From a checkpoint of a small transformer trained on Wikipedia.
Size: width 192, 2 heads of 96, vocabulary 1024.
Architecture: rotary positions, no biases in attention or MLP, untied embeddings.
Training: a variant of Adam for these matrices, 248M tokens, 3777 steps.
MLP neurons of a small language model. Each row is named by its layer, matrix (gate and up: input weights; down: output weights) and neuron, and shows model dimensions 0-191. Each number is 128 + 24 x the weight over its row's rms, rounded and kept within 0 to 255. Numbers have three digits each. A neuron's up and down rows have the sign that makes its largest values positive.
After each neuron's rows, "fires before" lists the tokens most often just after its 100 highest values on Wikipedia text that the model never trained on.

L19.gate64:126069107120174094139114134102138097134130172128142142132152159107128119123079124120166145146104082129127141166104107136128144161147149111130082137158149129118099046154165141133137128094067141074106080099136151098136119165127130138113141131124111159157068148133138118160127133112132157151121119107115117183137106148126097103159106143110117162111152127139112134109090108120109129101145134168121106130089124118137117114127100105169097152133107118107102159103122121103103109088105126122101154113140123113167180158123115156131078135150131161115113147102146155112110100132124129143
L19.up64:073158111081099124133129080143095142100143130138128146114171153149136174147093107147180099154102135131135128116112114128113128137145171161102135092119139078138109121118117145139146133129103127150126112114132156123130098144103139142089137144134110129132111117150123132181170156141094157158101135138131119118146096159108121151106142104175117157141111083093082136139175128094138139125117081168148107127131153171155147114145141160098138117137194115136125105138141122136122132090095102113069135138161116121131107170091099138151117108139163104117160158146138134085099109139137083119
L19.down64:157099099149143100149111124070113124165128109107147175137123117128066107161078105113139129079129144132114156123123093166131114139134137122145154140175134091148174088140144096107092132081143125128134150142108145137142164129124095119138178121074142144164103105103156160120180148085085174173128115110142148141152133098165153090124167151123139097123086156102140125136105106120130126130106098146123124118141154114105119146138141145180148099143099081133140109104140113172136126116138118128177139129116147121137113133128131143117098103118129109107168113153146114104143124152134123164
fires before: "-", "3", "4", "ant", "er"

L13.gate80:131098125138135097132162094097117128119116120129107105137128140122139166117137133116161121120108109138107116146142115113101082144100112086135132168092135121113135133174180095135109071136161089118135104137117150160103134188175121143136124156125111116139099090144108107119128103108175113128112104105124119105142088108156118126166127123136130119122124075135119158109121159146112117092130112117142116140164113118149144134044108125114088130120158077178110125181111150116132133149136117142165077168103123152137122112117159172099134162153187135133164083143128130142119102144126113109
L13.up80:083123050126076125133157095177167112130149153157145123135135099132165123162092111094164150156151133146132121087105143148120145109169130125139105102115084134082146128105138142139135085108138156098132133125141180118141115154114141093127085165107138137094159099129108157095135109143119153112152115120165181140107085083072119134117142109117136148124133111096117146095119132105134151114095114154103116167150148122139130094137148151098122130135144133120107099123162115143128125136164147122116121149137165178137097167164129122151143134112133181124123158126161115158138154149128100113
L13.down80:138125103132152123110109150143121126097169130097145112122106134170153166150102098136113153115160148113127197124121119132126172116138115155083115122113149146145125124111100097143172132100127139064096156155100115103133150123079129106117145168147101122117160171110107158082124152118154103096124152127072122139141145115116163152142156115132113156155145146162088128108107131100115118148100116097127119138155142142155126086174100121129103106130115183123113114123197110138173139118157128110109101127082120155109124092132109135107148127098084122156098137154127122093128149163097118140
fires before: " |", "0", "7", " |\n", "6", "3"

L3.gate60:107090096148086104164155127110106104097117147101161141157137180120123159142117131133133101126088130108126104115117123135126079139090168115120122116110108106111136121139130153133120131159129154092129155107162070147094126072148096111133181164101151158133102098162145105085119116133119145167142088129128095130095104167152126143127163107085109122108142093104100122147099119164109129122133158111148134095116124141093172134115148086116099136166106167146098130113135125105168139126149128153176107149136125095109136107082160142124132160103135153095166108139097123108121103139105145143
L3.up60:124096092140105120151140101120113107098122160096164142159141190117131158157115134137120112124104121112136123135118122153113092144101177119108124116099099104113141114143114164134124125173130164102132147113161077131093120103156105130127168163115158162125107088164127100080117121117109143165126082125123115133098102171146128140134162103077110121115141101111111119149130093165105096132123147112139139086121134143083184125115154099120104127170099178152101134101127117130154149124145118154178105149136122098115144098099171141115133148121151161088155111141098107111121089145100121157
L3.down60:113114098145114123132136151126137137121123129081147142165127143132101167171126145129115129113126098123144144124168148163096096138091162125103156114068143101124108100145122143132132123168137162128139153118162107155077130123147088118144121154135176126139116103133130121100085100111096128145122120118164110126109109160165104165118149135114126000150139109093115104132147104167123104130135161133146112092126117116116182151165150101128159124148134189122080096119131121136137163119128101157166125126135148112117128120148129127118135132117144147097145125127117104133110072150126144129
fires before: "or", "i", "re", "ot", "en", "ore"

L8.gate415:093164096106103102137135153118124111112144155127169128158154087150171132097132138143122122114132136130098103140050117146110110150104145163144109093175114106140101104134117114113108115123161138116127137150136154137104161157107114159098124126148136126169123105081092153130154145147113181100137110133132189111119134107159148137117117121095101123135131203103110126085123137162153097132094100102154179168143099101135107099160105127154093105109134120104164121130162127153123115083163123106118112169169104144122153116150129128105165145126129141134135143154140116088138151110140119152
L8.up415:139084124087191107118116112097155134116142148127127124118102139101131135148190094182120131162090155129163151099120084137114093103147131139179149151132096124141161166159118115134108129142073133093140132137152120138086140144120150096101147118155107152112111105165139138121130149118164129174121110138116133140155117088135121121108105114122141128112110116173105112108121143127094109133125112068083171142167131114107107149127108143140127130099115118127138142156085144105196164133109170151118151087101144174097138132142110153087106104149102111145128108104122137126118166127155129129
L8.down415:130116144122098108142116130143149142123141114136162120105113118120128093110085174167099143130110147117169149075119140155150086111123131134169142121164143136071130149173124142120147138122070120061091162101116107099122158164121125104137112115120155145114108177101153140134141163094090125122187129139155129122120147131148148104126090137125151164141140159151141128157150117168163116164143126137156145145154154106133125089174151089104104113174135153132112082119163162134157093123149154115135143148143138135137107101153158126138147119130164126155153146137146169103144154122159142095
fires before: "-", "|"

L16.gate553:139123145169090124142136139132113137113094120119110111095132136142121118107121155157109136119136154137128134145122141165094189151084069125140147159153090124101122127121171096117142111150125157077141118150103177151110117086102100115121114072136121138119104149096127105122141141127152135111103140132130143145165158100183144151129132127118093146151111147159115132136125189129104160130157138140154130152115128106107150158073128134095067156177129139120161143101152152139160134101124088154173141127077171152137127126144127158138138122135103161108153132186114132121135128127106079123
L16.up553:146125178118084130149112163137076126137104138112151074091126139100135151130092061106119134108156106149101143131100110131122142132130109122084133113091136129123102174156130118136090120133166143099129085153119117158139143140098122141106104098114079124093076106128118130110128119140110084112163169120091133104124083097073118120141113110137140147149115145153162136122112132134110145124070137118096110110100171126146126096107095129100120128159170149104133142095111119157145117122151077130120121121148145130127151066165130130148143153108087141127113150105154085125128107138128120087
L16.down553:181116148074099157080159122162107135139135142102104094126119133106134167106100115121173104130124150130120138125148123130117112113161158150083160080105114090151102122153113128117108119094161118102140149146100158096118156126144091133123108135146123133121135088113130123148101111174133109166155134140149127114111146133142079137099158088141123165177141143146123111130123106101150146146122135125087164139120137187163104109141085176134119114126132134095161161155117097138129160122146108143110082133154096109100116079166114106081100132105143128113104141156122132146109108085117149088
fires before: " ", "20", "4", "10", "6", "3"

L9.gate51:144094109108111124165182126134136164095133113118165167170099158116131194156139108163113146106094107134116125148131127176097088124152159149113137147103125132106116132100138132160114118131121146105172133082148096116102066132166156155131138146105157153132103125168136093102108159085130166131113117153151127170128073135143131143117125070140127151111134127102092119127099125135128088155141119130144091092111086134126177142124142132119103151106105165121080117104124130091137133126137150094164147132095112155137119119115145134106170131131124121080151112114127151098124118119132152160
L9.up51:169117107129116130177169137100079153115144127105160147146133183123141189130096138166118126127127128138133097150115137137118106104112133145117127174094115133112094144107106133148106116170122120081157149128153126147071114086156152130137132151116154133128105124148144128083130150082171132152148129126123137126111124111148129111101117108123078145106142124127072140126092150148131107147118113138143082115107109110096160118087124106160109165135106148129119125127122143057165128135158164100167133139114117137164159069067123122136145119135091126089158124152131147124116147121108096162
L9.down51:127107104131121148114142147107155118118127101062194151130095156134108147166095136115118131143090092131110137093119142157086094117132124110130161138074150123146127120096111100179132122159110126144121143146135123117112103133153137142156147135103152153117112141131136117116093144154122140107133125116173120151135120115163153117109137089130174034103139096087131115140128133157137106169107106144118085104094126113138200154132138109156134130099107178116098129117088126135120127119127108130163153115158119138125121095120094161099145162123121153081125098093154119134098105133115155112
fires before: "re", "i", "or", "en", "hed"

L8.gate296:174133114141107111156136127125153130100122108150135092171137186104099148166178125144123108147097155158155138089118142108125107121123147128128140151131134117153096120161114144135111082138124140104145149097110077152079150177151170098139135128097101143121171136170186127126126141154118101100087127132175101098135125120128100108133173129156096140098123117147125131141110135093147113132113140141116153158135108109126118065155120152121104112122121132129139175079125125114127147159132166098148125142105185115155099149100148127133096160120116094142135136139105134111102161155075107105
L8.up296:090110157168125153140132108141155112107110108112135088114070129104126127094132121156122135104111119145137159143098116091124099077141118127148148194129101145101131103150106110146118144148153104129155146106104156140155129160099144096130118131136153126109112082153164147148151144097130121139153151121122089134144072119138120168119137110126130117125158187136146116177084119173146127132112125109109156116096161145124154123153109136130103190108100159118109129117095101099116109119102174109159136147132124125098174143133171140154143124084102135151128123114150169141110173175132086140
L8.down296:130117127116084148174124128109134115145111125087195126190134150115133144134134130150108099126084100128130150104134136133148110140150144127118105182117140089125113098130144103113117108157112110139161151122096114150107084118138125103149154133112092123162136129135182159175141172123142125149128161121148135071098134123151123173117150124135155085105124116133156105166063121091154097115079136121157131109123141092112142111191105137124091143104143118145121166104081138127143124147086123169104119140103114142126130101134161098131124174118116129131120117127112144139105107133108064119
fires before: "-", "o", "ach", "op", "ast", "al"

L5.gate479:109130133086117122128142149082107144140129116092112131134136130125095160093113151127121127113129104137121095104142111140120076148117109114136120147122135108108132104125113157126106196114092167092120087125152126123122147142140125120097157130153150108165117076112096126111195139145152146193135108123134099129109085152176158131145173142086102164151144123080134095129137110119123095122129126128154080160107116114139165137107130103180135121138140122139107167127160137154150120110149093147151158110138161105156163106107145112134182155101139162090135099112102117135128081128114114165
L5.up479:133141131130108118135115115112156165159156147119114158148125114126112166130146133124136154130126096150103149109155151122116086137116128114128117127108117097131131111119132125141111141146117132139147135110173109139052133126163126125122142139115128127117120127113137139150166138125113142130108117111133113127127100166144118140164132112093095139136124112100140111123143111126116145111166166107155103085091095115113173195062147137120113169151150153117047171094183131133148112127131129147152105119108092106130181105128158088155132148099138148068161109109066099128113103143079082152
L5.down479:148153125139094134130156108140127155128125111082121124138119132156131127157125138126122164094136124142120131135159134139080112160108138137131138124135135114110113120153135137121122147114141120140122148149176108129081132122127114132146094135143126131172116124111121129100063131136147115154106112140135117148081125128145097153113159135105125000129120121114105088135183081173143141105152158128119121111135111116121150161168154100134124098121181153138111109090131146175136145141141120168168085094122120106140129111160118133122168126122139128128143112122115096113064123127084124152
fires before: "or", "i", "re", "en", "ot", "hed"

L10.gate307:136117096145111076121085116090111116110116136143121132125154135168127087105156122137125099157092104118125145157163128088152125117121150129132113104125116109100141099153120085153099115149116100113143118106098133119128166142175106132105174121176164086099200111154149124129156104133157107106118082135110139162089094128181134094117139151115123115110158133177140127135128135102168131144171119124143150137059168098120166156088162126160120107102133134157117151113147138105132138136132154113095133129111083143121115155132147152139112131115119137099117124109084158097126092127095122123
L10.up307:080123154120133125125112111105115124136135163130148132105117145093152181103122163133104102139144098126124155158110096135171175158182110162164104095145143118097119117127156123137146147116111107128127136110112154112138136116083085117136124153157115114146133089155107140115147114164105111084114165119077133100143113143118140157120154135106098112161089148123107192111139130185137139100149145130133144083107126135158107177124084138145090132139172154146167071156129105147091119122111124113147108156150092135125131144131120153116155128135174139111143074149145126127138154111121166160
L10.down307:097132106132124084113129174113142127082129143109154167119129152114129117117126137099135123155129161171138150164114123124174139179115117107142105097142122140110149150124130143133110101120117117159162134141125114148141128147111099115074148109164168142110177076186162152163129151134098112108126126121120140108093110137179095190082136141156091102123136169124114144106141114153137139092122137139132142092130106098154094129098137113131111141115164142152156163152093172133145145147094138118134123137135108157132114136158107167126122113170138131115125062109150117090135086081103135142
fires before: " ", " the", "l", " a", "le", "land"

L10.gate150:123107092131139138119146098109112151125177128167084125116178162130118161107128117138146136160123137139158083143119101147126148137128104137182128120154159146137140141142119151116097124171110133110155124119125088134149106097152161118103140102163134105156152113091110124141174136128125135177149126112119129158146098137121162111097111159098172138102182140096111128150140154108120109096127096095115109157139173150133154129103107140131130139084156119116115141139120208129183110150132141083098159106136141138119178114082158111087151124092139138082156092142115139138138139105107117119
L10.up150:090126080100140151086150134131133172129137144147102142110171137127122154120124164139125094136148112122149114150129122121115121156146120113185127134130150145157133102136104108135155122140123115154142149110153130133136129106151157122096124137167164103181138108098112181169164123127109139136157121105108116132112120102137183105088081184119153112137161163094131105139180124147080086111084064122095118128166150107169098120158088085127172097102177108112122112136147145162155134126134136104118147103139110153108164121127142122115154123107142137106136114119158135106123109092141119131
L10.down150:114163088124166144101142168106122135143128146091142145110125126119126145140132144102121115127149145152146159145126135144144104143158117131154120153110150103125150105140137081132141125119139118154071132118130093137116120173142124150098153168132116100201130130127158144185140155102096136113129136113120139110103131092175164142135093132135126127133140119119168082114172120130101112087129151146136134086147148066136067126203121091093152115124149128134137111149167135173132139136137144138181113141138111113122110141173122115119130113161159139158135174087162129088102091126128145137
fires before: "|"

L21.gate147:130124112126129140190136136165163127136128088127119159141129164099118086115116120164119133173125129146127104123143126112168169142166111094182141128161084144147136116120130158125139143131150163153127126057128163124116100100115120098128123083112157115146132129087142125137155166095105133167122156123107158139116119156087122138118104125149138117114165134101139113178083146130136118152108175134136122171094115143127121130132164171137106113141100121151127154139148120145102149080100114147154147173147143117176142143125096109124088139130104119096139084146090180147155131105119125175
L21.up147:153157112152144141128102124156138146144158139109140138108133116139121123139107116082178155139120109140122121102089167151125135162145141155124134127132151118090135099138152101162162172085129113113124115126129137099139155103154151157151147120105123097152097110071119120126124145137130093084148157130161126104135154126107134111144120117143097153168139140137122158138106136081122155136116099115115087152183138135126126125136152150113156128152126163152124170162089142146120126132130092127130111152108142067156129115105114143102111160147096096129119046138145187127098136182179153076
L21.down147:111083110183166128161084094124117169169141162133140134125159136119166129125163135083158170094149097172089087104130128136132158171166062157161127143152123141109108122119130110173143119134120163149114139117146110108117151117124136132117113150101099105141132104102154124133131132146134125103123179172132117125121130067118126116117140109157145146109145154138122113120102117122067135144128127123141126171136122146123119151136116096118125124161143143084122172172100128136174118095097154082127123104112164123156151145130132109130081116163105097092124150166111143130134132141132147168
fires before: "age", "p", "v", "ed", "ic", "ing"

L8.gate344:100145108113181127103122128099168152122129150137163091137133135100171158119128114173118073173109108156124099140079154125139118079134115100122115141113158083159106161128138111089122123129134102075129143073105119120099131147156167079116151118096123141148159154140087136162121170138102126151101141101157157068116131064143123121125142098135085122128107095144130147144108135137151167113127141125118116154133094104115101097170149142165089116123166138072153146114126121141167128106147132148117128144133134115153138146123135141106113125145103119124133154148136148095113150147119124160
L8.up344:167105161097107152179108106139093116141190118147150115127109106144121118142131111116108125099142158161101131096115104173139117096170095108133158167130119127134173138150105098145123148127153126141133107139129162159141151126104132137120153134152195150093097142155128130108140122140125122164142089129100149125145148111132123137103149134145141138090137144152091104153094085127162124131109076080134177092152193152122135151085141153134105166127122116166116156135081151164116130133104150128135134123137154154118144104158141101111155157101116132154160115149118156128103143085119163104
L8.down344:176099141118125123153072126091142116162128120160168080132093145099166128141122089155102092141099105174130130093123137147120110079138118117131119200144136101118156132184131136113122149119137133089106135135096109144138112130094122126088155137092179136120127122125144157113121146118113151098147076108116138102083140111138134128087152171130163084100119105154140147133080076149171118137148125119157163132109109124104092125115148141117147140145149136105149149126104132133159159114069123122113102132107164127130128108120091133117116115129094103143152144171122118138146166117133098114
fires before: "-"

L15.gate335:131091098061140145122103097107147133128176139140126106155135150103140162117132152144094106108086113160144112106112138123135131074119097110137101140136113101084147151120127154134113164147137177098097133099154109121175144156133166112097104146110120126132103124127141124135128139139139117161086124106106137109111126124125125135112190127103143144097092124152097121107061125130120106155119108102135119142127103116146111122153113103127065130141105126105161115123137137126149186103150149135141188095087113152125099154161127094111138141141110090123147104164161151104159172130146159170
L15.up335:139125136102118136167105108156113139147151171125115138115087125111161126108095109110172127082171141095108127139121145098121105081196142147130104172123145126122140130156134141143143155097134162114118124113162084126158120120137081124134123137093100139136117082164127095139154151117130167105102154068123121087111163137139124093130166121131093118131128080129136123154116137132117143116159123111142093095164166125124118105146124151140087121146084146152131150165131110141150124149074165097119138173078150147142123094115139143110108143130136163154167134142166181138127133118089120125
L15.down335:122124130092121123131094077122147084087171163133194117150129113119135160112102162132080077106093086142173133126148126125089128092110095139110147107168121120126109153137128138139141125070094114091105122119135076160118141119131155130156118120125134080161129152071125132153159118135125161081151143121119111139169123101126104131147174102134134161130123112139122085112089150162164121125124108150140123159122141102134103108108104079143138122129115141118156091146100132159127180134154150140137165118081180161131122139143103139122137124134130145135139101155145109111120120118134156137
fires before: "-"

L9.gate246:143100099087099129127114114106150081109137172124143157154159187162137150157145112127118108139136100140123138149162113106105138093139176127156086126129102118134132119138129149133114100140188119098142173109166129142124144128140115118109148134122108143144130110087140086121132129115117089084114106146110137118144122163115110127126124099116148105103143112173128110121106139123120150155102134113139133096131104200071196160114170114120118157167100137143081125116144111102100165129102165134146157132127132119117119137105120145134097158120139110105171152148079097080155115144120141170
L9.up246:132096118114140137148088132121127073146154138094143157113130105110102166113148157117137111116083157139088085109136119150139125145106125168146102124084136124131149114200147158152123129103141150120078170111157117120072147100175105097104112143122115141122117115136146127099156097126071113111115103107137110105149134137140171105107115105092101094121177122149079132134097134164127108105118119103140120102124131118095157151105156106131136140174139127140097141156132100110093156167111120153177120153107107101103133097087141117113145117116103135142144151189153135128131130154133158142
L9.down246:134128114103145123104115124126118117152133139094141152149132123136130142092137151142145128122080120065133115146142137158100112147098141144111134112099140168120126109182137133103134131136137131095106112102151104130077124122199128111120123128136145097145114086149119112101117088132079140128124119133160084121097114117136128150097113129124129012120192129082144112130100117155097104111153146131108098113123115112148172150166103115143130124141140128136074107111123127133147155135131126156152112134106108135097109105135167112111124129129109186098141112119126151143141091152080184119
fires before: "or", "i", "re", "en"

L14.gate205:188134116112129144122131120159145101097125119148118133148137144122115136102081177117139141154118141159105134130089085111103162141129086120141088122131072114113101142084153182124169123142169131120115113119117126147116150128101137127115156082112109152136117159132128117125152141097116154116185142121122102077079147143146135136112121118168164159099105128172128099180097124087111125149095109103109131179136141118121158127141081154139114123130130137099147175129125152080140102148132147123114142145123144113141112138078144154147135120170105116164119098160129149162127164113078122124
L14.up205:146158134131103164127155138173138104107113137147093122101100099147123130125099135083116095107129140151166156120112165110104122155167156134135133142104128134119110120093152109135178145145103101133098105144128145159078158126128138135081123145140129110142087153124123125129133113135148154125183128115151124158112100126117129140159126101142097129162145128139100109138112126112118128076060084097123106115118110079133100100132149144097111108108138147116153107127173133148143151154171110129132171054115121103144138096129114123173149147178137077104076168147168110139110116124121111130
L14.down205:132130123095094132128142119129125130133178135137123096152146131179123112153144132089111143128122172109152128103128155130152108117156161090139139122131139119123158123156143115158120128155091136146113115097150154131110161132151103091102110185119103115105107113166116120128110084111137105125185148136131124168123099123140139110130099105132103191136135124132160139139122154190078123100150117133107100092112130101138134138144172111164142124160182107166142089121149104180124136137150100141101112106116088130136105096157113098169107091121142112146098161144115093112080124179131086139
fires before: " |\n", " |", "3", "9", "6", "1"

L10.gate565:130126162161129119134147124132099123152132091148151114134118144154052141125127133153148125103086160167146138128157109072132130122136121132156137070148090119150131081169080159147131123140182107098162082154119133117124126104128163148128110059134147104113089115082153169133141178106187119158157084153123137151123130115125160116111131144138112143142156144158117104112140112122148132132140149120149147137153157149114145122131118120106114158126163149149141176108086155147118116152157147102140114126111120113161132124160138107143143126146158115104133100116120110154108128075145090162
L10.up565:109135164141098164147140150120098115138113143127125173129112106177095163112100137104134135112138132099096120177134135127126144198146107149116140132087118162126123104112154100177131138110156138118156121116105106136100174070112141084129118115122123129151122115121112147126135162109158164109147151100107103154141105116117118139109061133130122126140089148131144149151165078135131086122129157128107126085120083115128107125155094086129130109122093101189153120168142142144166122188153147130181093144110147105122120128108121154129150147138149109128106097134113099117113109148131082116
L10.down565:105143137103120104100110119094116137097130180120119131109163123113116132135128110098144148102113138122134159154133167158117131128127124155121155151124131098147131081089148120137103106108121123110179129128086160174129117114109138134127116181154116123110118109197123189117105124175140145107104136140103100145137125127149078094132121122092106079126126153121154102093125144154112125175117160114119106117181104080118088116127162093123143102115137121134150149166130148145166170089099175174133120111142136161119133145119132115080094117117138087124128082128078132117136104131142109103
fires before: " ", " —", "|"

L10.gate454:153142080142148105179118144143174141123138111133109120116128121088146106129150134167132141132128105137081091184161176136146140111117108124121150171122138125121080162112065142175121090140187112129127136117136130153110096155111153124104155123149129100100163123086111138129122144113132150130119134181138138107080124096127133157077131152121126128125094093147124090116164137121149121129110121143128125150162123144144093099140149142122079103131181137148156128109131182108126162116114090136142108160123137153148137095138079101124120106141133116109096122136097175123080126108097117132
L10.up454:140087126098109093076113126104132141135161143135086135167131120161107146143131099142109137102135162102127145119127135136146156140103099164104116136119158119140146100151114144127126155172147096108109133154152090117137139127132088144143124080149119168114156145161141118114139190128080141201136073131141130152153072137102150103116129115118091114144135168153103109099148095115135113085133158127115175149091134120146133100120107158126126141122142145125096119148075157132120158124154151153171181162151176145132147125139144115137132150123140161086140114143136100095119088150137128134
L10.down454:122182129155138145168116140161147110136140105136147151092119103081115118142129135134092166130120122129112099120136162103133108124128155105131165160100088120095075193139084126108137133134150161133103098163128162150121156109140134132143103128096124151081115139082119080122141105099132140113111132139139147144116163165150099137140134147116155232121111111139125109100131111097134168135099134143166139125157123148114111108107177126114145092126115134128174102154162130127116115125111141148108063096098116142138108126148121111091140105096154149123162140113126127140126161102146104114
fires before: ":", " |", "ing", "-", "T"

L10.gate564:124081090133123135167163122089072121118156149132077157120105114138094136129130109101101120107117159134097124091098106139124145102159133116150153144111102133124130159171131150142124126121144147120108052126135162130155105124137128151127123130140165115112106128143136161115147124138131107189123127133133148162167130151091157083086186116106160143101108134085126089130100163123156107122134112118121119144157175128142120134110116123163141158132138124110127117120102120149164115106171085106149127139162112163081161142092163114141151130123161194154148099166146115128150139159137123130
L10.up564:132110135119098112154114148127079141147117141148095161109129122109082103128139123081146129103114132107089147108118169136117149167150177120131134141130093161148122135152142093121134132123124138130102135096150134149103150107096146135136098168143158123144136133159130151138134101155136135175136155099156126115168133138127148094096122085152111127110066135085138085135150113149142102124123086075107142125143144129141096136127103137148167127084157096154132140178100121142152150128130069107152153127127096113042168134117151105132166140100159145159139126117144118131120124171141173145
L10.down564:126161131167130128117163132141119176116076146114108138090165121127141121114128125092134117137105099089109105115115126125117133150100119133130114126133107124138129134115161111114131141144138096134121158140140108101107166108088126149130135153130119138176134126145125164151122125124153133117142169074132092131141110118164061126145123114164139059133081129140125140085186135113124130140174122092112149124140139087138088129156131132093135106116140136114099120202155126094106146137093112141186159130170062113117086126127132136151112177105116117158100111106098162131087133146112138117
fires before: "|", " \"", "A", "|---|---|---|---", "-", "B"

L2.gate183:129134108170091124125145083129123142108160159159131121147150144100184134178154110097147131157100123123134129162116150125106098174139181111090138114110134108122102107142108135175144139153105127132103118136151137124117133132167105129135149125075147159150124102088084105109139114119137135124172095116099125151097145151103141135120186087114095147144135130114111101162138100096098137097138132141129121076110133136140199115083133123105096099125091157100119134117164114132116096099133128115138100143107151074141144106129119141108124155107143116105159093141095108151106095089103095129
L2.up183:120095118113117137176159171114139141098118143117133126172123148137126153139109132156084135103108097126118113101145100159081103130106116120113166125136106096105099105121149115117107131137142174093141130119153083147134103118157113101136153156130167142118111103096171145111131115114125173134138124123169113119137094152189142174127087113140143141085084103129091129112092133147117115138117128115130163100113138132128119198118119109116108117161175190122096132145102126140158131100088130157157153159130126160126076113111094131132170108132159142090145137163114091106113131134141124168
L2.down183:156141097152138120122138140139107186118160113065120101148094114151125129162115140118096105141117093118155123122120126148124126140123133156129137097088117093130098124177143119107118093151141151104120111155169135146120110141163136131144131159136165144131116098127115155085102118105126155108151099106170090119123102154201125146144125138138150041144141119105118104116112101127134123111152153094148127087117129123118140153119149095111136129159138180130123109127148119123169109127061127173174145125127124187121100100090129152119159138096144129111109152125126085123103093113100122157
fires before: "i", "or", "re", "en", "ot"

L14.gate360:155105146130147100168158130123146103141068119171144069111150148153109068098146098123116111089105146144093139133082114100122112153116112124124108130154150116112108156136138126087130118144147131119152115088073127143161101132118156077143126129102110118109122162091104102128158159126122167115115110119135114139089163094137086115113128100119158156124144115157143117151103151100125157138153111157160100151154140095148098110136175118118115102127079145097126154084142098101163097105155101117122110132159117113123128120102094113122116121122074142122157138140092170125166168130132144134
L14.up360:081150170141106136167151141137102120115148110146123130101148120139140148113169144133133100143091138135143101110105085122092129121115145098091082111117114118144131096172106130111123127120109113138142125116167120128117096114140118105143136125165124095160045173141136132129130138112126183139182175098107156077160176120105098150112125126181109142173135101089110102124130130137158151120144155139144134134145150157132138098108092079174119124163128105117110125144127188117099097107124103122114125152141106078099157135138109139138093127161143155142126133147112159125120130140144104160
L14.down360:148131141081151140102113126127106162128129167091121154116128130146128127136190107127158114120123165172144133144119114159115100111130113128105142106127171158146138150130132116105134102104145133133159126117144062210146106109138112110138178104128129154138123138092126108143153103127108159164144163122104132188109116110083178139133121089119135121145125135118110118115089139117121169143122094174101164169113113114146130078139089106118114093114122131138142181128171156128110108139124157084118131106071190126104119138134165100118128112110125105162121127120104141145110103129113150121
fires before: "7", "8", "4", "6", "5", "3"

L9.gate114:146120090155156156124156089092107159145195138155163148164087108109073117125114118125103161113072122164179128148178136120109075106147155110149129128112126142161186114135110151151118120142107141109150145150111159134167155135145097159130111122145128120094169107114150115152116097154145135130125121099119120115126121102111141129137149139124137147139146100123123091149130139151154119125169137133093144118081128112101117137116156124099133143104143081137135149105146149119098162105115155112135143152094149155134089161131169088162112116099136104097201112132118135124126155130148099106
L9.up114:133156099178138181122142143105066165125155157133127123112098124079108107104120157156123134097115111118160125178119133108189098107114115120165139182096151148148100136121109111188125109158183144113151156151141141149129139112108102153125098143116117105112151112108101110121142125157145120096160146109129119145066114120107120159103097136146134146140107146146133151156106144107155132138126128134130106149146088122098118127135168137131158125105131113128129131124117185104170155159148140123113175119132144125153116113118163086134117095144117076095170101140122116167142138096123086128
L9.down114:163157135101112166136144118106178119170157109115127164155127132111133131145149133092148196167126114159104163150100138090111118124073108129128161124138100130079179099122137087170106153118148169134139110120069142156100107106159108098124129153146173120111113128095143099135102103132117104095123136122139154108126135122091139097137109168127123085170108156126114141089138121103091124148109146127094152100072090141148165174087129127102130123123099111147155175145107119130156129135132117117117100143113169140138112159142127098126131128137130119121152102109111147145116122148119147094
fires before: " ", " a", " an", " |\n", " |", "b"

L10.gate52:131106149094115136156145110088132109120140098114154134123109128122110151115113137110099073110107109137075093131108157134142134090157112135141084170110123108125119125152075129146143140112149134110134145116117140116108131121132128118135152130122135083112071148133125143146164168141135169122114089129132137130122149114111169107139211104084092142133157093118076103110132096121192124188143094147137120134106122091172139102147182107167111158084112149139128111095109112142150138119124110142136124145144131132172163133149109098110119139127115112129109155120122180113080147132104130154
L10.up52:101090113135109100118164109145132092108099121104173108147119144112108139121116109094151137155118130164108133105164136182147152120137106130135126130129180147108134131136146138126149131122149128101136145135109135106114118112179082166146180076137090074130079115168108123167162142145102139089123122132106178125121155129099152136092146107143126132132168055124117117100118125095173108162129129097104114144116109132135181144135147105146086143117136128116140098071107129154166108115080131158127125119142124114113144158116127111124082114159124123127133161104146156123125147120155180140
L10.down52:138167125092123110133185119108126148112141127112141128097112112129125118158107103087132078140125116147107142113115116138060099068153082124144132146100179144123129151160099137125137121117143156156103106071166151113126102148172105159092171109114125097130101114170152116105115142110119124099147160117151133111158148133123138146153119134104141059097138071161128132117104096146141088178099111109141158135118096113138132103169116131151104130094120146136119144094090097113149159133119117121115109095140117142138159107167116141160155125166131126120150134135153138162097105160133113137
fires before: "-"